Weights of a small transformer language model: vocabulary 1953, 5091 steps.
MLP neurons of a small language model. Each row is named by its layer, matrix (down: output weights) and neuron, and shows model dimensions 16-79. Each number is 128 + 24 x the weight over its row's rms, rounded and kept within 0 to 255.
A block is one neuron, or neurons of one layer that tend to fire together. Before each block is what it responds to, as a language model described it from the Wikipedia text at the highest values.

Mid-word continuation pieces. Apostrophes inside names and possessives (O'Sullivan, Men's, Child's), plus word-middle fragments like work-ed, ad-opted, P-ort-smouth, and New before York.
L4.down208 [135 102 137 123 137 110 147 152 140 143 149 158 182 137 126 110 148 128 119 166 109 159 120 156 124 159 128 169 122 126 167 120 117 161 136 100 126 142 133  79 118  91 133  93  98 113  86 165 167 122 142 118 121 139 138 108 127  89 133 104 111 126 121 114]
L4.down243 [133 121 147 110 116 160 103 117 122 115 145 151 151 124 154 132  86 110 122 138 105  98 130 126 152 140 107  95  96 116 109 109  94 164 125 164 136 108  86 142 155  96 152 123 121  82 154 147  94 110 139 101 130  94 163 156  77 176 115 143 109 130 125 150]
L4.down319 [109 134 109 121 145 126 140  95 117 109 105  94 128 123 120 144 118 133 151 128 121 146  74 146 150 114 104 159 101 101 104 134 137 116 141 151 168 134 162 127  85 137 118 126 111 160 114 146 110 103 130 145 159 102  99 159 105 112 138 105  97 139 131 141]
L4.down555 [164 148 123 113 129 136 115 148 124 101 111 111 122 144 108 127 111 122 113 104 135 168 111 124 112 143 153 149  92  97 132 127 180 131 203 129 149  86 108 136  80 135 149 129 142 160 131 154 102 146 147 101 137 150 101 124 111 119 171 144 149 147 130 155]

Sports record and stats terms. Words opening labels in sports infoboxes, stat tables and career bios, such as record (Career record, Medal record), First round, Best bowling, career, football; also other in another and act in active.
L2.down396 [146 120 131 163  76 119 149 113 119 114 174 145 118 102 154 116  92 110 131 139 152 134 109  99  91 123 125  80 153 135 117 133 100 135 150 113 139 114 147 153 128 118  97 149 133 160 167 141 167 139  77 131 133 101  98 157 107 105 112 139 130 107 131 145]

Year digit pieces. Later digit pieces inside four-digit years split into tokens, especially in date ranges and lists, such as 194|3, 1|8|26, 2|011.
L3.down163 [122 116 153 129 100 151 110 104 197 143 137 139 141 156 132 164 134 138  99 118 118 109 117 169  98 162 153 109 140 141  80 118  81 118 130 148 123 137 143 139 136 147 104 155 134 151 136 115 135 166 174 101  97 155 113  94 130 151 129  96 122 139 111 112]
L3.down180 [146  96 143 165  91 130 134 131 156 128 150 170 155 121 128 125 130 113  91 133 124 131 129 108 133 139 128 116 101 120  94 132 115 156  96 117 127 102 180 160 109 121 128 119 152 110 120 143 150 144 126 144 154  94 117 132 134  98 130 146 163 110 122  92]
L3.down195 [159  83 152 151  94 116 146 139 149 127 106 126 128 140  91  89 140 128 152 127 133 123 175 151 132 153 144 113 109 177 175 100 129 117 153  85 157  79 121 114 139 104 124 127 122  95  98 118  88 154 131 132 149 144 128 129 144 122 107 133 201 144 153  82]
L3.down215 [112 153 140 150 116 147 165  73 117 125 136 141 124 113 115 107 136 141 106 118 148 128 126 110 114 104 112 103 149  92 125 102 113 128  95  66  94 113  98 105 120 135  91 140 168 107 113 152 157 130 132 146 157 111 118 159  74 135 187 167 122 148 159 144]
L3.down265 [109 157 127 113 130 132 131 101 163 119 152 137 149 143 119 108 147 121 145 123 160 132 179 140 144 119 139 162 104  95 148  85 150 151 135  85 131 135 158 111 128 175 100 135 141 136 147 152  94 165 165 117 195 158 144 128 113 142 135 154 182 144 106 173]
L3.down292 [117 154 134 149 126 109 127 103 149 129  93 116 149 135 150  82 143  82 130 113 107 122 115  98 102 101 124 134 127 194 183 100 117 125 133 106 166 102 137 178 151 128 123 144 123 154 166 152 141 142 125 160 150 166 109 134 102 130 118 127 113 163 140 157]
L3.down298 [141 107 172 110 106 159 132 105 132  92 108 148 133 152 139 168 114 149 142 192 181 102 114 143 145  88 129 133 114  96 132  84 137 117 150 122 122 201 153 120 131 117  87  81 162 138 158 115 115  93 136 153 158 120  95 115  87 132 118  87 136 131 134  99]
L3.down340 [146  95 146 143 130 147 136 125 125 140 122 134 125 134 139 108 110  70  89 126 167 115 134 122 153 134 126 172 145 104 114 141 176 128 126  90  75 104 113 115 137 149 147 110 165 147 135 130 163 122 124 140 139 126 109 144 129 158  96 125 140 151  87 130]
L3.down372 [ 96 135  92 114 107 141  94  93 132  98 151 118 113 115 139 109 147  92 139 110 128 139 151 110 104 153 142 139 118 120 103 136 181 144 174  94 106  92 144  75 104 115 181 123 136 117 144 135 142 155 187 149 165 103 134 132  60 102  98 168 176 116 151 146]
L3.down412 [133 131 133 123 125 128 118 125 110 154 158 143  69 167 129 121 141 155 123 124 119 138 129 100  97  75 127 134 112 141 145 135 147 135 116 172  88 106 101 154  93 106  97 112 126 103 119 103  81 128 115 141 129 146 124 137 107 191  86 149 126  79 130 178]
L3.down448 [126 129 124 114 107 117 133 122 170 138 151 122 159 141 139 164 149 106 111 111  94  98 144 144 173 170 136 131 119 100 126  99 108 148  96  86 144  91 134 138  97 104 128 148 124 107 175 129 138 143 140 148 171 115  95 129 125 117 102  98 125 142 158 126]
L3.down457 [160 141 101 178 141 139 139 144 138 160 120 124 145 112 119 147 126 131 130 127 196 196 140 160 129 123 117 108 130 129  84 140 135 153 139 101 151  94 126 103 107 123 132 122 137 131 100 105 144 156 111  66 172  86  99 183 112 133 140 109 116  86 122 120]
L3.down513 [120 128 120 137 140 129 132  97 143 149 139 115  93 116 132 111 135  91 109 149  97 153 121 158 164 116 150 131 130 127 120 109 126 110 171 111 149  22  96 153 128 122 132 136  83 105 158 182  92 160 120 109 151 142 142 184 175 106 127 107 124 141 120 106]
L3.down514 [102 142 117 134 137 131 106 126 114 104 100 123 122  88 126 157  88  95 111 132 129 127 133  83 112 159 128 116 112 110  90 156 120 100  89 125 145 136 111 101 132 147 130 153 150 118  55 157 149 111 141 134 149 132 112 126 147 141 102 126 135 205 104 156]
L3.down526 [127 132  89 180 128 103 141 128 117 122 169  91 148 183 110 171 124 126  73 158 202 156 100 118 130 120  95 137 176 104 109 124 152 161 106  95 139 143 135 153 118 110 132 152 171 128 154 125 101 143  90 125 124 114 139 142 141 106 133 120 126 102 106 125]
L3.down555 [128 139  74 180 159  92 118 125 148  88 102 147 114  96 138 138 127 109 127  81 100  94 151 123  90 152 122 149 105 107 141 112 104 154 127 116  99  78  99 137 131 127 124 125 119 137 132 132 127 145 132 147 168 161 142 132  86 117 128 122 112 158 134 134]

Linking prepositions "of"/"at". The prepositions of, at and to right after a noun, percentage or framing word, as in "22.7% of", "As of", "House of", "while at".
L4.down21 [127 141 141 148 167  91 115  98 151 139 134 187 120 136 152 133 109 106 157  76 118 155 125 118 176 137 148 116 122 171 148  97  98 150 172  99 121 114 121 154 134 124 161 117 196 103 109 124 133 109 136 139 140 140 122 153 110 156 125 185 120 160  72 123]
L4.down124 [142 132 103 109 124 119  81 124 111 149 100 136 174 161 151 149 157 100 159 148 161 109 128 128  96 136 163 113 155 115 120 169 114  86 130 116 109  84 137 135 131 155 142 165 108 134 117 133 102 119 138 123 127 135 130 100 106 138 153 109 116  81 169 156]
L4.down187 [178 106 166 127  86 128  83 107 117 107 140 136 150 118 129 108 107 106 157 153 121 141 164 170 114 125 107 114 136  92 164 140  88 162 146  83 104 140 143 117 119  84 131 147 122 129 124 119 127 137 100 161 115 136 122 120 107 113 168 100 143  87  82 126]
L4.down554 [116 127 131 128 113 177 134  80 179 108  82 134 127 136 153 107 164  93 166 128 174 115 135 135 137 127 146 102 156 148 118 154  88 157 121 154 148 127 138 165 161 133 168 141 119 172 114 137 130 124 117 117 145  98 137 139 118  82 130 118 123 150 128 138]

Year digits mid-number. Middle digit chunks inside four-digit years, such as 94 in 1940 or 2 in 1982, mostly after "in" or in dates and tables.
L4.down110 [163 129 120 132 131 137 144 114 136 122 146 116 167 129 118 142 122 110 107 117 129 111 147 157 129 133 154  74 133 104 133 135 137 121  98 120 140 121 157 142 151 118 124 197  67 132 129 142 159 134 112 147 131 120 159  95 122 111 133  95 165 147 111  65]
L4.down265 [143 139 149 145 181 112 147 148 119 168  84 121 146  90 103 111  93 174 110 140 114 174 127 145 136 146 103 132 148 150 127 115 120 165 131 168 146 146  78 116 131 173 149  99 125 122 153 137 131 117 158 101 109 138 105 101 118 127 120 139 145  77 145 110]
L4.down351 [183 110 152 171 119 141 134 117 172 119 133 141 134 141 159 129 112 116 113 116 143 138 121 183  99 133 119  95 116 147 122 106 130 168 121 121 106 138 169 110 115 124 106 143 146  89 136 133 147 102  80 165 154 157  91 122 141  97 155 164 159 142 141  75]
L4.down363 [154 128 111 153 128  85 134 141 138 176 154 120 115 149 109  76  84 134 111  99 125 155 182 148 143 130 143 132 136 145  88 132 114 147 121 168 105 118 122 122 124 105  77 102 152  94 149 117 111 110 158 112 132 141 104  82 105 112 157 164 108 130 115 177]

Prepositions after nouns. Prepositions, mainly for, of and from, right after a noun or verb that takes them, as in reputation for, effects for, acclaim from.
L3.down55 [141 133 109 121  99 156 123  87 140 128 124 136 170 145 182 104 126 123 155 158 118 145 115 135 100 121 127 173 178 107 102 131 138 147 147 135 119 121 115 157  79  98 164 109 135 132 131 135  97 110 168  92 131 101 128 118 149  97 107 150 138 107 165 132]
L3.down73 [130 158  62 137 160 132 146 151 111 134 104 126 136 111 156 138 128 139 150 116 134 104 156  96 114 155 122 120 108 114 133 116 138 140 159 113  90 119 118 161 180 128 105  95 135  90 104 110 151 133 141 171 150 133 119 148 128 167 150 166  73 178 114 189]
L3.down84 [130 154 146 110 106 147 156 130 126 156 174  79 101 126 139 157 158 129 108 160 151 140 168 118 105 142 129 138 113 136 136 120 126 123 111 120 113 125 148 145 153 147 135 197 116 135 154  93 138  95 150 144 114 113 132 100 117  97 132 152 193 107 155 128]
L3.down108 [117 102 120  92  96 102 166  90 129 152 152 133 115  89 117  77 125 126 161 190 145 146 143 145 118  98 136 116 189 142 123 143 128 121 112 144 147  92 151 157 124  87 171 155 109 121 131 135 135 135 155 144 132 106  82 131 115 104 152 139 120 105 129 116]
L3.down127 [126 143 170 107 129 113 129 123  90 124 102 146 134  87 160 119 153 129 161 151  96 137 125 144  80 100 102 102 133 157 126 177 140 148 146 148 128 109 133 115 161 168 114 113 188 133 110  97 152 149 132 115 116 129 136 158 130 122 127 156 135 121 134 132]
L3.down131 [178 120 152 119 112  93 114 175 156 104 127 138 177 155 155 117 119 136 139 143 151 125 110 125  97 159 124 137 127 120 124 153 122 202 174 128 161 174 100 112 157 121 140 122 166 137 147 158  83 136 140 135 171 158 117  80 146 125  99 118 119 113 150  96]
L3.down133 [172 134 116 101 122 163 113 105 127 130 116 132  67 101 131 123 113 133 150  97 138  91 133 122 122 140 139 183 143 139 151 144 130 141  86 105 103 108 173 137 130 120 112 129 121 158 117 150 142 106  78 168 114 134 154 134 113 126 127 172 152 141 117 133]
L3.down168 [104 155 110 108 139 124 119 131 122 168 163 121 111 120 177 100 129 133 124 150 147 126 140 141  86 154 160 130  98 141 129 122 129 132 183  89 152 127  76 145 121 127 144 145 138 148 133 118 143 167 107 152 110 143 109 188 137 124 134 166 104 173 108 112]
L3.down178 [153 113 106 113 121 132 176 103 115 170  95 148  83 105 142  79 115 111 136 117 132  78 167 168 151  92 102 136 103 129 127 146 111 114 139 126 165 125 129 156 122  89 133 132 119 118 153 160 144  99 119 184 145 100 151 158 118 175 163 145 143 113 152 130]
L3.down192 [126 159 141 117 115 138 175 136 127  98 119 130  52  93 183 163 132 156 165 109  87 122 154 104 118 112 150 147 115 122 106 120 125  88 118 131 123 117 111 162  97 140 141 132 127 181 113 124  78 134  85  97 110 118 105  96 153 112 210 105 168 144 122 123]
L3.down279 [135 118 101 122  81 120  67 150 136  99 149 156 129 168 113 105 128 159 123 128 121 147 136 151 107 183 133 143 101 146 139 113 128 139 134 126  98 147 129 127  98 114 133 140 118 133  87 107 109 115  89 135 100 116 150 119  85 111 137 160  95 150 185  98]
L3.down288 [101 110 122 101  91 124 115 132 124  87 112 131 107 123 110 151 130 129 154 161 156 143 103 109 108 127 119 115 103 122 135 158 113 136 114 141 151 118 154 145 153 128  85 122 159 104 127 155 169  94 169 143 141 158 124  79  96 108 112 137 153 191 129 138]
L3.down532 [147  91 161 143 140 156 140 127 141 143 134 162 173 111 134 127 122  53  81 142 122 116 154 133 126  78 158  65 114 152 152 108  96 141 126 125 168 144 138  89 114 119 115 134 144 139  94 144 125 140 140 127 157 123 157 119 124 142 124 142 107 174 156 106]
L3.down544 [137  95 115 145 142 139 113 143 131  95  96 111 102 115 150 139 130 105  80 119 100 111 102 130 168 157 117 108 113 101 151 158 109 120  92 149 127  99 183 163  98 152 150 159 125 137 106 180 127 151 110 152  68 115 118  91 140 139 121 154 162  80 146 117]
L3.down568 [122 137 118  66 129 173 102 122 127 100 157 125 132 181 133 144 154 147 169 109 112 107 155  89  94 146 127 117 117 129 158 131 126 114 149 107 166 147 122 162 115 127  88 157 127 141 123 107 101 153 174 140 133 119 107 109 127 147 102 163 151 146  96 181]
L3.down571 [126 131 137 142 179 112  82 119 121  99 103 109 148 154 140 171 128 149 136 115 122 137 128 190 142 113 120 111 170 112 155 120 147 140 123 132 153 114 108 124 112 148 116 137  92 122 162 126 142 101 127 162 187  95 168 135 105 153 124 146  97 116 126 142]

Possessive apostrophes and headings. Fires on apostrophes ending a word (Lucan's, stockholders', O'Connor), the closing == or === of section headings, and the c in Francisco.
L3.down34 [167 143 103 130 142 151 155  95 108  95 109  99 153 133 100 126 125 135 143 134  83 130 150 104 144 130 122 138 130 104 159 113 124 129 147 159 104 151 114 118 140 123 151 154 169 118 121 108 141 147 154 109 137 136 104 138 109 139  95 164 133 111 148 121]
L3.down82 [126 143 154 175 168  83 117 129 142 109 117 118 126 147 176 121 151 153 159 152 104 114  91 150 120  90 122  67  92 158 128 162  94 147 139 106 163 109 138 151 148 119 110 112 124 114 124  90  87 148 107 124 132 140 118 155 105 121 160 125 104 103 130 107]
L3.down101 [135 166 120 130 145 145 151 151 118 134 142 102 110 151 101 116 104  86 155 141 196 167 104  79 128  55 123 144 108 116 148 143 151 115 143 113 139 162 115 107 133 122 132 143 125 129  69  94 134 139 106 159 156 140 146 149 164  81 119 134 177 122 116 108]
L3.down188 [135 110 161 147 127 137 133 115  94  98 175 110 163 154 115 126 158 100 150 103 116 140 103  83 152 128 112 132 135 110 120 120 133 131 144  56 190 102  89 138  94 144 146 163 127 126  99 130 163 118 143 131 149 118 101 145 154 159 138 126 135 136 138 146]
L3.down201 [ 96  87 117 129 140  98 113 177 130 117  95 108 115 126 139 123 162  88 120 160  85 150 132 138 125 129 156 124  79  94 135 107 105 157 131 124 150 129 149 137 152 130 103  86 132 154 104 142 160 125  98 100 128 119  91 125  47 103 157 142 144 123 107 131]
L3.down211 [118 131 152 142 141 147 162 105 134  76 108 122 135  79 123  86 122 130 114 124 183 115 100  82 139 107 122 133 164 128 132 150 153 116 121 119 116 100 110 128 153 116  94 129 111 122 101 159  78 104 163 151  87 188 103 153 104 132 124 112 127 133 139 126]
L3.down218 [142 145 141 151 145 124 162 129 137 168 138  93 123 126 140 128 162 117 139 123 119 107 140 161 123 126 111 120 148 114  81  94 104 153 147 120 171 120 170 128 142 132 157 156 114 132 124 136 100 109 183 129 131 112 117 159 125 111  89 101  86 100 100 153]
L3.down269 [120 157 133 162 102  93  98  67 136 159  89 131 108 156 158 130 121 168 173 145 141 136 133 153 161 114 153 151 142 112 114 130 121 137 129 106 117  92 151 124 115 114 148 124 113  74 122 137 146 136 128  97 119 155 129 104 115 136 132 139 143 153 106 129]
L3.down291 [ 98 107 147 140 134 119 145 152 129 120 113 141 125 152 114 133 118 146 144 143 202 154 153 133 117  79 120 111 149 140 132 106 136 120 105 107 120 119 132 140 138 111  79 120 105 139  79 127 155 137 139 172 125 104 111 137 136 136 149 119 166 122  85  39]
L3.down326 [161 131 129  82 146 145  82  84 121 160 122  83 158 129 148 152 135 112 131 168 149 158 126  97 119 104 157  47 165 124 117 135 144 137  98 148 146  84 109 108  96  95 169 139 111 137  97 128 128 122 118 127 142 110 141  88 144  93 133 171 166 150 120 129]
L3.down349 [158 165 152 128  88 102 150 108 109 138 143 110 114 135 118 154  98 102 113 104 118 136 157 116 127 137 112 197 169 104 151 122 134 136 146 134 134 137 106 139 123 129 149 173 167 156 130  90 107  93 119 108 134 118 133 150 176 108 141 111  87 102 125 153]
L3.down405 [132 143 100  81 111  67 148 135 135 168 114 152  98 115 105  99 115  90 118 123 128 133 107 115 109 100 122 142 127  68 142 182 132  98 112 109 120 151 121 121 126 183 131 135 103 138  91 130 132 106 119 131 115 164 154 136 111 170 164 124 137 127 145 154]
L3.down474 [165 109 111 141 131 139 140 112 173 101 159 119 160 142 157  87  92 140 109 146 111 130 144 132  90  84 106 112 160 112 158 113 145  87  82 135 141 172 142 142  90 151 101 137 121 117 137 161 119 131 142 150 133 134 127 166 178 126 119 142 115 123 139 145]
L3.down511 [108 133  83  67 151 129 105 148 107 175 112 173 157 127 136 139 107 107 139  88 135 147 154 108 126 126 123  92  57 165 129 129 146 145 173  64 126 128 151  92 150 141 160 108 105 104 106 133 131 161 104 160 129 140 123 131 103 141 126 117 125 171 147 115]
L3.down551 [111 117 109 156 104 110 143 111 119 112 115  98 114 136 116  96 117 101 119  97 113 112 131  97 139 150 139  98 136 152 159 119 131 117 162 129 153 139 153 143 124 130 119 144 107 114  97  75 125 118 185 147 132 122 135  87 129 187  61 118 131 111 142 143]
L3.down574 [105 134 149 158  79 165 143 120 159 102  96 123  93 119 148  76 132 146 143 146 114 102 143 163 125 127 130 124 181 110 139  83 121  96 110 150 123 147 122 105  83 147 157 148 127 143 106 169 178 145 142 106 142 125  65  97 126 182 148 124 141 175 157 166]

Numeric digit chunks. Digit-group tokens inside numbers, mostly the end of years and figures in tables, such as 2|025, 1|990, 10.|01, 175,|77.
L2.down65 [133 135 128 130 125 130 133 129 120 120  89 156 131 121 158 143 119 130 139 136 134 145 171 114 169 155 147 107 161 120 128 104 112 144 122 125 114 155 103 121  97 114 142 113 146 141 115 117  82 107 120 154 151 173 146 117 100 141 148 120 139 136  94 147]

Leading number digits. Fires on the first digit or number token of a quantity, usually right after a space, like 6 in 6.3 billion, 90 minutes, or 7–6.
L4.down370 [131 106 114 102 105 108 154 144 136  93 109 143 110 157 150  81 148  68 145 100 109 106 113  98 125 157 111 151 122  75 125 146 149 154 157 121 162 120 149 101 125  94 154  98 141 100  86 167 151 103 117 148 129 103 154 137 120 123 114 155  91 170 134 111]
L4.down455 [117 141 128 102 136 186 122  92 147 144  93 178 130  82 138 144  97 131 122 149 122 123 142 133 126 131 161 125 134 163 135 151 104 101 124 100 141 146 135 149 103 127 145 146 144 130  96 115  98 114  89 152 119 100 145 109 100 133  90  72 159 123 118 158]
L4.down473 [139 147 129 147 147 103  94 128 108 133  91 126 140 103  97 145 114 126 139 126 159 120  97 115 135 153  99 160 129 115 111 128 154 104 163 180 181 145 116 115 140 143 119  33 127 128 111 132 126 199 120 157 121 133 138 166 159 179 117 112 112 109 130 134]
L4.down503 [126 182 174 104 137 150 142  80 123 107  63 100  76  90 134 116 140 172 117 121 109 123 141 157 119 104 157 147 121 158 147 149 108 143 165 134 137 161  69 129 128 162 114 132 114  99 123 121 122 121 130  86 128 148 140 188 138 133 121 160 134 128 149 173]

Word pieces in table entries. Second or middle word pieces of names and words in sports and results tables, e.g. W-omen's, E-ug-ene, Millw-all, plus numbers in table cells.
L3.down11 [136 156 122 133 114 117 123 154 136  98 146 161 126 116 143 145 135 143 157 136 156  56 140 140 137 134 147 126 163  97 137 161  82 161 132 107 131 103 167 105 118 109 119 130 162 113 128 140 109 126  77 124  95 154 149 156 148 130 127 116 132 139 115 149]
L3.down23 [119 103 109  97 151 137 113  95  89 110 140 123 124 141 160 174 166 101 168 127  97 154 163 143 128 145 124  93 130 126 150  99 139 112 136 138 138 119 116 166 125 152 154 146 133 123 107 145 102 111 147 141 107 125 149 129 120 150 130 128  99 110 145 105]
L3.down57 [133 145 151 177 143  99 124 146 121 156 142  97 131 106 120 113 117 101 125 166 149 155 136 186 111 115 116 140 186 154 106 141  99 135 116 149 112 118 108 124  95 146 103 147 138 160 155  97 162 154 122 152 170 134 141 145 135  93 128  90 163 105 135 125]
L3.down100 [ 79 188 154 139 129 103 166 107 156  99 143 144  96 147 110 132 147 153 133 148 143 132 138 132  82  98 104 148 150 174 145 167 136 139 127 144 112  90  79 129 148 134 128  79 101 117 142 127 161 123  83 115 146 146 146  99  93 115 145 114 136  94 161 119]
L3.down150 [125 171 149 117 130 153  81 124 110 136  92 151 132 128 177 119 160  92 106 135 154 144 191 116 116 135 106 107 101 138 123 137 158 116 146 119 153 160 125 123 119 133 151 133 174 160 147 103 144  90 121 102 157 108 121 153 116 228 123 114 106 113 107 148]
L3.down156 [119 160 172 109 128 149 137 123 139 131 137 152 134 195 157 116 117 151 111 125 137  85 111 126 105 136 140 126 109 151 137  82 118 164 130 114 147 135 149 127 114  97 150 158 151 137 130 105 113 119 133 144 142  91 130 104 101 152 172 126 134 131 138  70]
L3.down162 [154 168 117 102 128 122 105 159  98 173 119 120 132 131 128 133 129 136 158 114 127 128 199 147 176 118 123 109 115 165 141 114  61 121 115 129 111 152 117 108 132 129 172 139 111 150 180 142 177 120 140 141 146 110 163 123 129 102 116 148 153 111 142 121]
L3.down200 [145 146 164 121 105 111  92 150 141 179 149  91 127 104 119  82 129 137 123 155 132 149 144 128 135  61 158 101 121 148 121 135 128 131 137 140 121 125  72 132 157 156 120 121 135  85 158 105  67 128 118  89 134 139 151 135 100 136 149  95 153 139 163 182]
L3.down202 [100 117 115 115 158 130 122 101 128 148 143 137 118 119 121 124 121  98 134  94  82  98 155 128 159 129 156 153 101  91 120 168 104 109 113 190 122 144 135 183 101  87 111 114 122 117 117 136 122 136 112 150 166  94 145 134 200 134 119 142 132 128 115 122]
L3.down241 [110 158 130 109 124 110 152 122 126  99 147 137 100  93 141 151 165 133 133 165 124 142 134 121 109 119 117 127 135 114 139 116 120 154 132 166 135 173 150 147  75 123 131 149 142 147  98 157 106 107 151 125  94 118 168 117 151 118 127 144 113 125 131 154]
L3.down271 [ 97 140 156 130 136 137 140 119 132 146 123 122  77 122 133 163 120  91 148 150 142 125 100 172 122 127 115 143 104 149 124 114 137 150 127 158 100 138 110 159 152 105  89 121 133 163 139 101 132 150 153 174 120 157 103 145 113  95 113  82 136  54 138 114]
L3.down429 [123 117 130 100 131  88 158 147 132 151 137 116 127 136 144 119 100 109 147 157 130 110 111 144 148 104 148 140 138 124 154 129 185  96 111 147 137 170  91  91  95 123 127 152 139 105  88 124 131 147 103 127 120 162 118 149 118 180  90 178 159 132 145 150]
L3.down447 [ 97 144 155 129 134 156 153 128 105 129 127 116  99 129 109 136 112 143  94 112 114 106 158  79 118  97 163 156 176 126 154 139 125 155 121 121 107 172 130 115 130 133  91 124 157  95 130 154 129 113 178  53 118 116 121 120 125 177 152 156  84 155 116 127]
L3.down480 [129 112 107 155 128 134 122 148 167 138 135 117 155 135 118 106  95 140 120 137 123 167 118 126 129 116 156 141 135 153 136 117 155  97  67 117 102 111  97 137 129 101 136  97 107 128 101 129 139 140 130 174 151 135 105 138 130 121 136 143 141  86 186 122]
L3.down518 [ 99 135 138 154 152 136 136 164  75 125 120 175  95 103 147 108 141 106 131 128 117 122 114  98 111  89 171 151 193 113 145 149 120 149 143 122 121 114  73 124 122 182 136 116 159 128 115 127 127 150 144 137 135 108 150 129 108 135 108 146  92 178 134 119]
L3.down562 [131 116 122 152 137 113  73 122 138 138 136 115 115 151 125 142  93 190 100 122  82 114 133 161 134 119 110 124 202 130 102 141 110 110 139 160 137 132 109 107 117 159 129 131 134  87  96 133 132 129 121 139 125 161 128 118 107 136 137 122 119 105 142 128]

Preposition "of". The word of right after a head noun, linking it to its complement, as in number of, addition of, center of, part of.
L2.down373 [ 87 116 149 136 158 137 147 131 135 137 139 123 100 152 145 111 153 152 160 164 113 129  89 144 152 187 111 142 101 129 149 119 142 151 172 140 133 129 116 153 134 149 165 123 139 162 111 126 148 149 146 163 143 112 147 179 133 141 123 169 136  90 150 180]